config = dict(
    num_hidden_layers=8,
    hidden_size=192,
    num_attention_heads=2,
    num_key_value_heads=2,
    head_dim=64,
    intermediate_size=512,
    vocab_size=1024,
    hidden_act='swiglu',
    norm='rmsnorm',
    norm_place='pre',
    norm_eps=1e-05,
    positions='rope',
    rope_theta=1660.0,
    rope_fraction=1.0,
    qk_norm=True,
    attn_scale=0.125,
    bias='none',
    tie_word_embeddings=False,
    parallel_block=False,
    init='trunc',
    init_std_qkv=0.022,
    init_std_o=0.0,
    init_std_up=0.022,
    init_std_down=0.0,
    optimizer='muon',
    learning_rate=0.00849,
    lr_mult_o=1.5,
    lr_mult_up=1.15,
    beta1=0.93,
    lr_head=0.00343,
    max_grad_norm=1.0,
    warmup_steps=0,
    schedule='wsd',
    decay_fraction=0.552,
    decay_shape='linear',
    final_lr_fraction=0.05,
    batch_tokens=[16384, 32768, 49152],
    max_seq_len=256,
    doc_mask=False,
    train_tokens=249200000,
    max_steps=8440,
    dataset='wikipedia_en',
)
MLP neurons of a small language model. Each row is named by its layer, matrix (gate and up: input weights; down: output weights) and neuron, and shows model dimensions 128-191. Each number is 128 + 24 x the weight over its row's rms, rounded and kept within 0 to 255. A neuron's up and down rows have the sign that makes its largest values positive.
Before each neuron's rows, "fires on" lists the tokens most often at its 100 highest values on Wikipedia text that the model never trained on; "fires after" lists the tokens most often just before its 100 highest values on Wikipedia text that the model never trained on. A number after a token or word is its count.

fires on: "ort" 28, "s" 16, "ear" 9, "ro" 8, "ay" 5, "os" 4
fires after: " p" 22, " P" 20, " t" 8, "p" 7, " O" 6
L4.gate305 [122 113 108 105 134 137 125 159 127 158 101 158 100 130 162 170 120  85 135  97 135 121 136 129 149 148 138 160 149 120 161  62 168 149 136 121 105 131 102 133  84 128 174 137 134 124 152 141 138 151 133 166 100 130 145 184 125 137 163 157 151 129 154 145]
L4.up305 [141 166 118 141 131 112 139 150 105 127 129 141 107 127 110 133 136 158 143 123 130  97 172 115 133 129 114 105 103 145 119 108 133 157 140 111 114 107 117 116 116  89 102 158 121 169 146 119 137 140 101 129 116 115 115 119  96 145 138  75 134 113 116 153]
L4.down305 [157 130 115 149 126 112 125 123 154 127 133  99 103  87 155 140 134 154 124  97 112 150 148 169 124  98  94 155 177 103 100  85 157 124 163  83  88 120 133 115 100 131 195 139  88 116 147 123 106 101 131  99 139  97  89 110 153 122 127 126  94 137 144 148]

fires on: "0" 26, "ampions" 14, "our" 12, "inal" 8, "ra" 5, "R" 5
fires after: "-" 15, " Ch" 12, " T" 12, "–" 9, " " 8, "F" 7
L4.gate122 [169 116 114 112 139 104 137 151 102  98 138 101 135 112 136 140 145 200 121 129 140  88 155 143 118 139 140 135 105 125  88 124 121 103 202 138 131 110 125  98  94 114 123 140 153 102 164 126 145 152 163  99 110 111 100 111 131 134 145 151 103 107 131 118]
L4.up122 [152 133 121 131 132 164 117  90  87  96 130 117 132 107 111 135 125 150 164 129 131 131 136 158 105 142 148  88 143 149 108 155 137  94 173  95 153  92 157 123 141 114 148 147 151 114 125 135 168 182 185  91 119  94 163 164 117 134 117 130 141 136 178 144]
L4.down122 [131 105 138 131 130 122 112 138 166  94 131 120 173 141 130 190 151 171 129  80 135 127 134  87 155  85 108 120 136 132 142 113 128 137  93 145  98  79  72  82 108 129 106 108  92 150 157 139 155 140  97  87 129 119  90 107 124 131 132 122 141 124 133 127]

fires on: "ed" 36, "a" 11, "t" 9, "en" 7, "ly" 7, "-" 5
fires after: "ain" 21, " work" 19, "ant" 7, "t" 6, " St" 6, "el" 5
L4.gate483 [129 121  99 134 124 133 111 155 109 129 105  81 200  88 126 153 101 143 137 135 163 108  87 150 122 135 114 151 113 132 142 116 106 142 148 142 122 169 139  98 115 148 127 152 193 154 126 118 120 167 139 133 109 137 122  95 108 140 113 115 114 160  99 180]
L4.up483 [119  94 110 168 150 123 113 128 118 133 139 180 134 130 134 152 109 113  88 141 133 118  97 116 137 128 116 121 126 151 129 127 117 157 119 138 168  93 122 152  94 101  96 152 140  78 128 110 128 135 167 147 170 115 115 142 128  96 118 103 124 172 113 140]
L4.down483 [165 103 159 136 108 150 151 165 145 101 145 155 138 148  82 138 125 150 100 133 122 141 124  96 170 200  92 131  97 125 145 107 162 165 100 132 133 114  97 109  99 165 178 142 148 149 107 150 137 117 120 142 131 116 151 147 129 143  98 124 140 143 135 145]

fires on: "." 16, "e" 14, " John" 10, "t" 10, "im" 9, "on" 8
fires after: " J" 26, "ober" 10, " B" 10, "e" 5, " D" 5
L4.gate326 [107 149  89 111  86 139 148 141 100 144  96  59 137  93 159 152 139 143 121 122 180 122 128 154 150 132 155 137 125 123 125 136 149 132 118 150 121 138 170 161 137 168 127 168 136 120 101 120  77 127 115 117 110 139 122 109 140 106 138 136 136 130 147  81]
L4.up326 [167 146 122 135 117 136 128 107 127 151 112 119 147 129 120 147 131  91 135 180 140 142 106 151 127 103 139 162 122 116 141 152 116 142 107 105 124 122 122 130 166 123 118 152 172 120  72 140  98  84 173 149 188 184  96 106 127 149 136 129 130 158 137 119]
L4.down326 [104 160 147 109  87 129 115 156 117 137 114 134 162  93 148 133 133 155 110 109 141  78 113 126  97 134 166 152 144 139 128 126 149  91 106  94 158  89 146 164 149 126 116 137 124  70 101 172 140 129 157 135 128 163 141 118 119 160 143 123 137  79 142 141]

fires on: " m" 70, " pe" 19
fires after: " the" 22, " a" 16, "s" 11, " his" 7, " her" 5
L4.gate223 [139 114 111 112 134 139 112 194 139 114 131 118  64  98 143 150 126 171  92 114 129 132 142 113 127 116 151 143 123  89 120 141 148 113 104 110 103 142 145 131 104 154 178 135 148 136 115 102 128 140 143 130  89  99 141 108  91 138 113 122 137 155 111 124]
L4.up223 [141 109 141 129 145 153 142 190 110 143  91 128 102 135 115 115 140 130 131 166  88 122 125 114 120 149 125 132  87 142 119 131 111 130  88 132 114 122 133 152 135 172  70 160 121 111  89 113 147 138 115 108 122 112 103  90 139 136 121 126  95 117 147 114]
L4.down223 [133 138 138 134  94 116 141 143 108 156 105  77 163  87  77 136 184 146 159 129 118 143 139 108 135 123  90 146 140 138 128 110 150 140 102 103 111 159 112 132 156 136 174  78  84 123 164  93 127  77 135  95 128 109 152 131 134 116 149 132 129 147 142 190]

fires on: "os" 31, "ep" 23, "t" 15, "it" 12, "en" 6
fires after: " d" 23, " p" 18, " pro" 12, "p" 11, "st" 10, " P" 9
L4.gate100 [ 97 112 162  99 189 123 122  94  99 135 142  88 123 149 155 121 137 133 129 148 149 107 128 139 107  96 121 131 141 113 120 122 108 152 107 117 110 121 112 121 130  81  74 103 148 159  84  93 178 152 136 113 131 118  92 131 148 126 146 129 116  80 114 115]
L4.up100 [137 132 110 120 154 121 121 118 105 136  89 101  87 153 152 138 102 110 128 117 138 133 186 121 120 131 100 157 145 140 168 130 135 171 111 130 199 105 120 115 102 127 173 153  83 119 146  93 142 146  94 148 120 111  97 116 104 157  76 130 141 111  99 138]
L4.down100 [141 131 110 138 124 106 159 135 142 162 142  81 103  87 130 133 134 157 132 144 121 160 158 146 118 150 116 135 127 107 109 155 139 115 145  72  97 140 158 109 150 134 147 146 112 125 126 107  80 117 146 118 119 133  87 135 133 140  98 123 146  98 100 101]

fires on: "w" 50, "ff" 15, "t" 13, "pr" 7, "ch" 4
fires after: " ex" 23, " a" 14, "et" 7, " t" 6, " T" 5, "ft" 4
L4.gate202 [169 107  98 141 127 135 124  92 125 154 125  89 147 136 117 109  95 167 125 120  91  80 133 135  56 152 123 119 156 114 123 110 116 127 119 139 151 133 136 127 145 150 100 145 112 121  99 130 132 114 111 107 106 144 143  66  87  99  59 100  70 121 105 135]
L4.up202 [162 112  86 147  90 120  70 121 137 111  86 172 147 159 135 103  70 101 125 158 123  99 151  85  90 160 145 167 114  97 106 136 128 119 103 121 184 132 153 135 180 171 122 147 123 102 108 158 118 128 159 119 118 124 130 126 150 158 141 142 136  88 142 128]
L4.down202 [104  89 148 129 122 120 134 138 103 162 123 119 130 143 107 131 178 115  86 121 120 107  93  82 132 157 131 140  95  83  99 134 129 108 113 115 131  62 137 142 112 133  83 124 110 146 159  72 124  88 122 135 158 182  98 121 136 146 104  98 120 128 154 161]

fires on: "y" 19, "ine" 15, "w" 6, "m" 6, "ction" 6
fires after: "m" 19, "ar" 9, " to" 6, "ru" 6, " For" 5, " att" 5
L4.gate343 [163 161 128  98 104 120 138 117 106 112 108  98 118 141  87 118 144 144 105 146 164 115  83 163 116 118 134 117  96 104 114 129 118 167  98 126 102 101 155 182 132 150 126 159 134  89 143 118 123 103 156 179  89 109 135 124 143 195 106 109  98 158 115 119]
L4.up343 [ 94 123 143 115 117 140 122 125 180 124 143  70 109 145 161 131  96 146  88  94  94 124 115 167 117 107 108 140 178 142 126 161 136 182 137 129 116 106 110 111  98 146 125 135 134 128 135  85 165  92  78 122 121  55 117  93 129 188 197 137 157 128 130 132]
L4.down343 [109 107 170 126 117 101 118 109  93 119 126 139 128 114 116 108  81 113 161 138 127 122 164  93 130 122 123 116 114 133 111 152 189 132 117 183 122  83  42  99 132  99 178  83 153 100 154 139 113 133 120 117 142 103 110 144 133 111 137 197 106 131 106  89]

fires on: "op" 22, "ot" 20, "H" 7, "e" 6, "ory" 6
fires after: " T" 18, " pe" 15, "==" 11, "ist" 7, " B" 5, " elect" 5
L4.gate42 [114 141 111 134 150 127 112 120  92  94  99  98 140 123 155 140  83 121 127 157  81 109 111 116 103  95 115  92 140 158 150  97 132 134 134 141 173 153 169 148 100 176 114 153 161 121 142 108 144 136 139 141 107 146 136 127 146 107 111 118 145 107 153  88]
L4.up42 [112 117 143 139 156 143 146 111 145 140 147 111 135  92 130 139 136 121 108 158 135 164 126 100 124  71 156 124 132 137 138 133 133 133 122 115  96 178 150 133 132 124 109 119 135 151 176 118 154 121 103  37 123 143 118 126 177  93 139 172  98 141 105 113]
L4.down42 [162 126 124 116 108 113 102 155 119 157 130 104  97 140 129 122 102 103 141 155 119 119 104 147 101 160 106 122 127 142 127  85 135 157 155 106  90 156  77 145 120 129 127 137 141 113 157  76 112 159 165 169 131 135 119  89  72  99 147 100 129 113 138 113]

fires on: "hn" 13, "our" 12, "act" 11, "d" 10, "os" 9, "it" 8
fires after: "ec" 14, " pr" 11, " c" 9, "p" 8, "ith" 8, "h" 6
L4.gate485 [ 84 123 165 149 134  55  94 114 132 140 106 103 104 137 142 116 126 129 138 104 103 104 107 142 110 128 145 155 129 126 128 106 127 124 180  84 137 129 148 136 124 127 106 115 133 135  99 100  90 127 103 118 137 118 137 104 102  99  93 136 115  95 150 105]
L4.up485 [ 95  99  90 117 162 102 144 133 132 141 109 115  92  95 134 124 101 109 167 145 151  91 156 136 114 129 153 137 111 119 132 114 111 127 139 100 131 117 130 153 119 117 114 178 142 124 164  99 113 113  72 130 142 121  91 172  99 138 142 127 145  59 121 130]
L4.down485 [102 131 129 126 132 117 141 107 108 169 130 120 107 169 153 144 143 132 146  55  98 147 158 117 122  95 126  87 108 121 106  97 148 146 193 128 168 178 109 156 173 148 150 119 107 119 103  98 128 130  90 108 128 123  96 139 131 152  88 166 146 116 126  60]

fires on: "an" 21, "al" 17, "ife" 13, "on" 10, "ild" 9, "ter" 7
fires after: "um" 12, "erson" 12, "at" 9, "om" 9, " s" 9, " ch" 8
L4.gate200 [145 135 122 127 113 141 117  96 162 163 149 164 111  89 146 125 147 127 140 156 161 110 101  78 167 139 127 134 106 114 121 110 167 168 106 179 124 138 109 114 151 133 139  86 146 184 117 116 109 131 154 113 116 173 130 149 130 157 125  90 147 142 143 148]
L4.up200 [136 150 110  99 135 130 106 123 138 164 141  79 149 122 146 142 115 163 150 129 115 138 149 149  80 122 133 137  60 149 169 121 132 137 120 134 141 143 127 117 142 125  91 135 102 113 170 129 120  92 155 115 123 154 133 153  94 119 164 146 136 100 124  96]
L4.down200 [107 140 150 118 144 104 140 139 111 145 161 150  94 132 128 108  89  71 154 113 106 109 132 120 126 124 121 140 148 150 137 122 113 143 117 133 153 154 139 162 140 112 133 170 144 101 138  95 136 115 114 123 134 124 156 138 151  91 103 161 106 100 123 134]

fires on: " " 50, "|---|---|---|---" 13, " with" 7, "ab" 5, "it" 4
fires after: "\n" 61, "," 7, "iz" 5, "d" 4
L4.gate270 [147 139 141 108 154 130  90 127  90  99 114 144 125 134 152 141 130 139 162 111 134 127 140 167 107 134 147 124 158 134  88 134 147 138  76 104 131 143 169 130 174 168  85 111 206 144 138 110 118 127 112 141 108 155  95 156 163  91 116 123 126 100 137 113]
L4.up270 [162 105 115 138 106  95 135 109  86 129 146 129 136 114 144 130 133 139 123 144 113 110  99 184 110 154 129 158  96 121 155 125  88 130 149 153 177 119 115 161 146 107  95 150 128  92 118 123 139 110  85 101 105  94  99 143 109 134 102 135 131 153 116 170]
L4.down270 [157 133 148 135 107  88 138 178 140  96 143 144 122  85 135 128 126 134 134 162 142 145 159 139 154  78 146 137  97 169 134 119 122 113 127 122 163 108 143 152  92 140 103 161 109 182 137 183 132 120  74 151 123 112 105 131 130 118 140 129 138 100 137 151]

fires on: "0" 24, "le" 15, "ter" 7, "act" 7
fires after: "–" 26, "ro" 17, " ro" 11, "o" 10, "it" 6, " col" 4
L4.gate95 [147 119 100 131 115  75  82  99  91 137 193 131 111 113 154 122 160 132 171 119 106 134 124 116 112 125 103 129 149  86 126 126 115 133 125 125 133  93 175 149 125 124 153 110 110 150 124 119 143 162 157  72 136 114 149 108  97 125 118  91  93 122 121  99]
L4.up95 [137 155 112 111 151 115 161 118 130 106 169 123 148 118  95 136 114 109 140 160 165  88 108 142 135 139 109 117 120 104 148 111 114 146 113 140 153 131 108 129 161 125 131 114  84 128 172  96 146 150 133  69 125  90 156 104 127 115 111 158 126  99  97 170]
L4.down95 [ 97 103 138  96 127 105 106 130 111 170 130 115 167 170 137 167 137 170 102 142 155 124 155 166 128  60 120 135 141 120 146 126 125 151 116 144 123 120  96 117 128 105 123 122 107 145 105  88 105 133 104 122 122  96 141 119 141 104  83  90 143 136  82 131]